python train.py --num_hidden_layers=8 --hidden_size=192 --num_attention_heads=3 --num_key_value_heads=3 --head_dim=64 --intermediate_size=768 --vocab_size=1494 --hidden_act="tanh_gelu" --norm="rmsnorm" --norm_place="pre" --norm_eps=1e-05 --positions="rope" --rope_theta=10000.0 --rope_fraction=1.0 --qk_norm=false --attn_scale=0.125 --bias="none" --tie_word_embeddings=false --parallel_block=false --init="normal" --init_std_qkv=0.0342 --init_std_o=0.0 --init_std_up=0.0342 --init_std_down=0.0 --optimizer="muon_variant" --learning_rate=0.0103 --lr_mult_o=3.0 --beta1=0.93 --lr_head=0.00466 --max_grad_norm=2.0 --warmup_steps=200 --schedule="cos" --final_lr_fraction=0.0 --batch_tokens=16384 --max_seq_len=512 --doc_mask=true --train_tokens=93820000 --max_steps=5727 --dataset="wikipedia_en"
MLP neurons of a small language model. Each row is named by its layer, matrix (up: input weights; down: output weights) and neuron, and shows model dimensions 16-111. Each number is 128 + 24 x the weight over its row's rms, rounded and kept within 0 to 255. Numbers have three digits each.
After each neuron's rows, "fires after" lists the tokens most often just before its 100 highest values on Wikipedia text that the model never trained on. A number after a token or word is its count.

L2.up636:135103116143123118126155132102119152146129160121172175142130097094151185102126160132135111138128131133139142122115139144143099103124080115149144130124104118139128146111106119144160126138099147194130147111089113154093113136104051116142114076166154155143150173144145155130109136151126109128
L2.down636:150096163097171163121126122120171127097172117146150148085166130135118131143143146086129115156154120085150113140128118126128134125152120143084065153150114134110116107146140144085124178099166148125077126130125152113100150146143120177122109098127148146136162141089117165137156177109138150147
fires after: " d" 22, " c" 16, " t" 10, "re" 8, " T" 6, " us" 6

L2.up202:109142096116131117146140112135128107123076104087117068141110073164154163114119137181113144129130136131086118133104151139107163124116108122131089078112128113081139110108129137172141082126144138151133132127142129129136085103178145136110124136106121127104146121123129122108128182117152127129
L2.down202:123138161142101155153121095089146131123094124143094157102135129143130073141080127113162132118171150142135056139105120163103076128125188128118134142126141145157146186154123125070148170143098124177135133121106123090117101148153105151183142178096161131140130103111155135102137126120123148090
fires after: "20" 21, " S" 18, "19" 9, "s" 6, "S" 4

L2.up295:135139097194126111109118105105099129122132166118138127119146116131167102107098115129100127122097141122094149081117101139127155080103118167118125185140168112088123120112136134118102127126130183146106179118137080113114142142156113127102109129170089105137124134162108122170147180109108148155
L2.down295:098174155157131142104123131132115116130117132142114114131083089153144098126122151148118115114108121105151130090102110127134107173129103111118144116085128133129092124091133097082160120147152153118114125131150130134089120141088125125112141092127152078127137120151109117154128102144151109092
fires after: "\n" 23, ")\n" 21, "===" 9, " =\n\n" 8, "==" 8, " ext" 7

L2.up214:058102118122125111125132111124133133111125200107168101120148119091092154075149112129112138131146142138170123157113053122126151154153122121143131140131153143138101075090155143155153159121189118126125118151148139128140063111156145110122137115162126125110156136147127130141110136090139113109
L2.down214:130117123108134115106168142170131151154167128109097179125125139147121127151099153093167120177080124093132123116166173086110159116107084141117111134116142123114091154171105093129102150128138128119163172120140113155122168099152143147118135118115127106067094137104140128118083087134116136133
fires after: " S" 40, " in" 7, "|" 6, "S" 5, " $" 5, " M" 4

L2.up268:148121115146053131122137108142089159094131174128147124142132115060077096124129127103102123123146100075125109100140129199105069137134169153143113119098114126145137084149090139117138135132147142131122097132146111127165121159125120140105106071170110148140124128164127122147122129121113137134
L2.down268:126094138166129134167107113103132127114137155099134118114115109125127121111153134163117151116122088079147145114127166115127127139138196100127100103117130089107081130165120120131153096072137116141146174098111127125145120135101119149156082117099098144126108111158156161153158096098142129156
fires after: " B" 28, " b" 21, " f" 11, " h" 8, "B" 6, " " 5

L2.up606:153111130127120129158071145106136096104114100136095104157143103122114182125125123107094154122125134119146124122162127157103100121136102105097100142133065137154134129153111128107135167119136121102110146122122102142128085105120075105090126151098157129152158092156130115166150124133151138094
L2.down606:127125084187181111113132160119122119074124079135134161133127128122193133104157131090110145136122161159145137138155129118163102112132116110135112143125150136166097164144084114114084154126114093126104137138096127129127189085089162109115102127132151148146188139122144120194138140094103117129
fires after: " S" 24, " H" 24, " st" 13, "-" 6

L2.up339:137145130110120150121117152110103146132129123110115151086143159158112124170157121103147112109126138076137122076102122100119194116111126130121116167138134145131105139106081160136094126147100122121086110097118128088121099100100087146121167144105143158180112105120120157080155126159150122167
L2.down339:114137138114165138107141148138095176156157083139094148122127087116094129157087133076108143106128152122121137147128103073141147122135132115141118160156118135105091129095165131128152200124123125084118154108147152123083140097152115133120130139120167118110106124132153125126114193142124112132
fires after: " a" 17, " T" 8, " qu" 8, " K" 7, "qu" 6, " t" 6

L2.up132:145141161110099078130101099134111126137140149104135169138126117134145132177173089120162136142136182108110079162135094171108103142113108137091126110115151099137139160186145111118157120109159112138131123150166138137118115131169083124163153125140157142150219105134134148125105145193140124142
L2.down132:151094141119167119132138146096108115106120139104168143148055154119144143113166138169112125109140122152160116158166151128168149057138116135142131139096119064138101122139130163147142151106106117182137130130167126164098139145111134170125116132098115110139144124150166122105111143127114131160
fires after: " H" 12, " st" 10, " h" 9, " F" 7, " al" 7, "eng" 7

L2.up44:139174136151145109121158118129171157100112121119137145156148113112079136155137133132125142063151105078191135078151113120136117109162169183115113127100122148076120104114118092129136125113130155110143092118114145096133175124117158140110082117134126136158136132132111103106144123186078163129
L2.down44:127158137129082101122069126139137092082107101130143132097119141102145142112112165130097159144180144117157149156145112177142126166134119089134121136155113109096159083118130127107174102121132142134172136143153116101125138163147123128123135112069188171146172101154102108140125128164105111131
fires after: " " 84

L2.up155:165177153128124154121134165160218121105156120143102140111112121107151132123125121131144153086127102133131096100146153173130107121114103120080118160104171148120107125162148133147141109101165115125159175094160114161139139150141126158111129124156108152090129076131110119112111135103131124158
L2.down155:130128166112123165117155161143189114083122102131071112176088126113145128116140074147142143116139088111150109112127122127136151131123086123084103116088138089169131156125136129114107138083103107140115129121119135158153158168149112148113102124110101068120144096068102153135089113081163127165
fires after: " (" 20, " C" 18, " Q" 13, " " 6, " N" 5, "===" 4

L2.up476:153130104140091125131132143131130107157086129128134156112141127148148099121136161111135111141145142142118153137130140119141124089133190135130144121138115159113142183038156098116128137146099092145124126115137169136100130145115093150107109129117116132136120108127139137104205132141069112109
L2.down476:112100155135122122193164127140111153144129130130140190106091099131125111089115113159103159136133120087114103129143128132126089117107094140106164129119116135106070100098108148092099149125125143137153125057109096126108120129113091176169150135098138089133118094124135161129124140107132100166
fires after: " H" 39, "H" 5, " t" 5, " T" 5

L2.up279:118177180127127148132157116143124138125138143140148134101149078089114130103088143139124114090141169115123132117112156104131127113123107139188122150171167071156133108091146145139131149119113129122152155109132162108134151119123111187142128116139169106127116127084129127145102129116132135112
L2.down279:113084113144113100118116099146190140084143137128119178103125115128128097167143147132121160158153138057104119136119116142118158124136110156136129144155147127116130134142127093135106101117129111142115135120162110092120154141162114159128183146117110113148108120097144121170161089136123162096
fires after: " M" 26, " T" 13, " S" 12, " Sp" 4

L2.up732:144136148188142077133109147155121119120180145154156108107124104114095118168156121127154175160133130139099130126115177114156106134148105154113086093096135150102119124103116142111120123128114110114103173165144126131139166148112054131102096100121143153134146126125141103114106135188102090114
L2.down732:113157145121123144141181072086107140132115145121106145089117151145118148106115156168164116150104115101091149138098142105103113125147142137166136143107134151094136179129157150112107087136145112124115125151130118148106087152081131126129141114098098158114095149117130119168124131166090110121
fires after: " " 55, " =\n\n" 5, "a" 5, " (" 5, "u" 4, "ity" 4

L2.up497:084099120164122070135088108154140110166111152105144119135163131151161207120129135113111137093115115132127152154135105169126104191118116148128087120117185116117111152077118125107128166140131104143134095134137121151152146113145062123131143129135110144109199132111061144072133140112133117167
L2.down497:068181138141109111160142094144121131100121139103139135118100143157101103128081120138115126144140136144132155125142134100116034130129149145163122103144138098153120149113124082179138103149141109126094128133163106111078150141138130104087181139136130118124129089120121138095110149109118169096
fires after: " C" 21, " R" 10, " c" 7, "ic" 7, " pl" 6, "re" 6

L2.up217:144117142121151106161148110109117128116132129155118182146130132113120119089121114086063115143131119144125144117115111139096126128142120188140119168139124142119109069111135151105133161152092139164099175133148120099152095115136111229143082127135112147086122170145162127154101142072163117145
L2.down217:140165117114104141143138155113107177147126131119097109173148099129085114100078155151119154153085102152115087092104134111126210145144082178141141149120165163113117134139139085181129162131152149159101128118146126121136101087135146146157127138165138170117118110145128157093123114162061129068
fires after: " (" 13, " V" 13, " v" 7, " P" 7, "em" 7, "v" 7

L2.up686:114135149110126120105132092119150136174133137147094130142169129143159195143126135178092158141146129141102081134139119120147130127114156141119095130137129134112128130075144144130120121153155124146098105184139138132130161105095129113174125086101103166127103105134152143157142110153100177164
L2.down686:148128127151167167137153105144120185118154166133122137121110130135138082143101133082145119088130198147100114153099115123097127090140083116153129132115137132124082143135097141111138122106124164115078141161136149127095105160140093130125116129124152148137133138132121118114109073105103128152
fires after: " P" 15, "ic" 13, " M" 11, " p" 7, "ac" 7

L2.up140:139143100141124121124113147098121092110123133116168146120114132097123118104161101140150136115099097113129156174141104125160146146113144135125092124146142120137179137112129128141128126106135141069141117153121146113165144162132139166123151099145095157075110184141159136133144147100088135104
L2.down140:138103090133139086083103181146120111126140141154116109178123146102119122136080134098120129107135111181121139146142127135112111142133097133140133096122098153131159111137176178118149144107146078098138171111124124091117111128081117107118110129124118142132146097128147124154150145079108102112
fires after: " T" 30, " D" 19, " t" 10, "Z" 4

L2.up248:123121116183097137151121108178126127100117130113092116147122152129199184100093135127131079055140116135111143111075133147103082199138102133129150131108126103124131125150118142155149141117124154115094131126150106114146127155110125123135130120181150145123134070141124125127128123120129127120
L2.down248:138095116107125168166111081149123109115114138153075132097120149201156152141147155121119094070121133121111131142145137152144112125101112144099130118114129128115134165133114120112142111104109110141144112154145143148130175107114121098091110139124155130126115144133129168135147118165123104068
fires after: " " 30, "av" 11, " t" 8, " T" 6, "–" 4, " med" 4

L2.up25:084127126092123148134131164130122148157129097181075120070128107125089151134122129129104140098088193116162129104143109131168129123133116116104148103145124125153136110141103199104118091146099107102124098152141125124131131077174160118142122148155130120106105128140125154142133134130101125145
L2.down25:118108077083133114128134114144099105182117128140146085092093084127136157118123076101148147079155142143125111130130088189153146112067092126123128121102122164123119122136130142114119085090158095125119150113142092141130175083118129130108119095142143117097105124119118128125091132144140130142
fires after: " N" 28, " K" 14, " S" 14, " G" 13, " H" 11, "S" 8

L2.up101:123151128123130186121132136121087131134164150113108114138166108120127115098123130104114091110124128106136125114115136143147138104160176138113150130133114094096120107142098112135144081127105148127089084113094108115100167112150144140120118141142120117133125144093105131146105161120089140132
L2.down101:095148112143116157141136156135140138105130118136138146120123161165106067123176090137183175154141143122139108135101098134131127110143115117124133117141119101123119126113152096131136153103125128123151135111125104150144156098102089146131113169124054107138109150157114088151096144117152091123
fires after: " M" 26, " |" 18, " K" 11, "-" 9, " Z" 6, "\n" 4

L2.up29:128118101108166134158113099116127125165141101139097125150135128173099157135130112121118159118116107081144158110119154126142123155147139169140114144142141121113146100111081163115138143126083128144162207115091096098092142137147150104159149102148147154126119100117120120121125117150128170121
L2.down29:142126099135103106108121144102115177130122154103135116180139108130184127171110159112154118145117135180120129127118107132123188133141099150094152117105126093106153128097129130117125162077124139112147095147110125149140123132118136128186150145124135123139130158129154182143100150123107124158
fires after: "-" 25, " Mar" 16, "–" 15, " " 13, "\n" 5, " El" 5

L2.up455:096120135130097143107161130074150122156174166146141137148169132150139111103087139096130083146134145129124144083139126112153170098126138147094109149136114092163109130125112127108121161111115151125131149125135106104099129133148107099102134147155146110118158162097158091129149152161126126121
L2.down455:161134167147099098182119115134155142108140086155143125098118124177142095115112144152126093114131144160046136150170103167084149158163076094122105098126128133085130098164104101132116129129094168111144147091115145126162142067137098093104148155127148130086120156130135157114113131131159111126
fires after: " \"" 22, "v" 15, "===" 12, " v" 6, "." 5

L2.up627:154126132112139121137154116130128126086125136130111141160141148112114136173121104109139115115090113142120100080162107118141110158129136163152109156126139144136107151099142151137110146110110143125097118144115150133142144181121124140136107157105101100154171152138094159092162122139139078190
L2.down627:085126138116123140114127123101111143102111128141136148137117081113095140127188079114135164130100128134098120100134135136131095111137121143167125130099172137172069135128101122122123117098148112131121146098145121033128109126131142120171132121159111114144152151156134126115116138180109160127
fires after: " " 38, ")\n" 18, "\n" 15, " ch" 9, " h" 5

L2.up444:145114195157153120129091149161146084088100126090102099194139176111127145155047129107102184116137139124116096160135109151108114152146124120193143114142108166102112142132135150114152129143140125105122165143138146121168137112142151126155108167127155118106100109109093133114142125115113112109
L2.down444:127161137144096160147159124124166084140170111134128075139095174114114121115171156164119147156126143108119089116119103094120122080105135133141129131144118139127121139128113084134123116132119148144069124152146102122153160138137129151149133172166133124138139173160139058154109142119129127138
fires after: "ag" 18, "g" 17, "use" 13, " G" 5, "eng" 5, " L" 5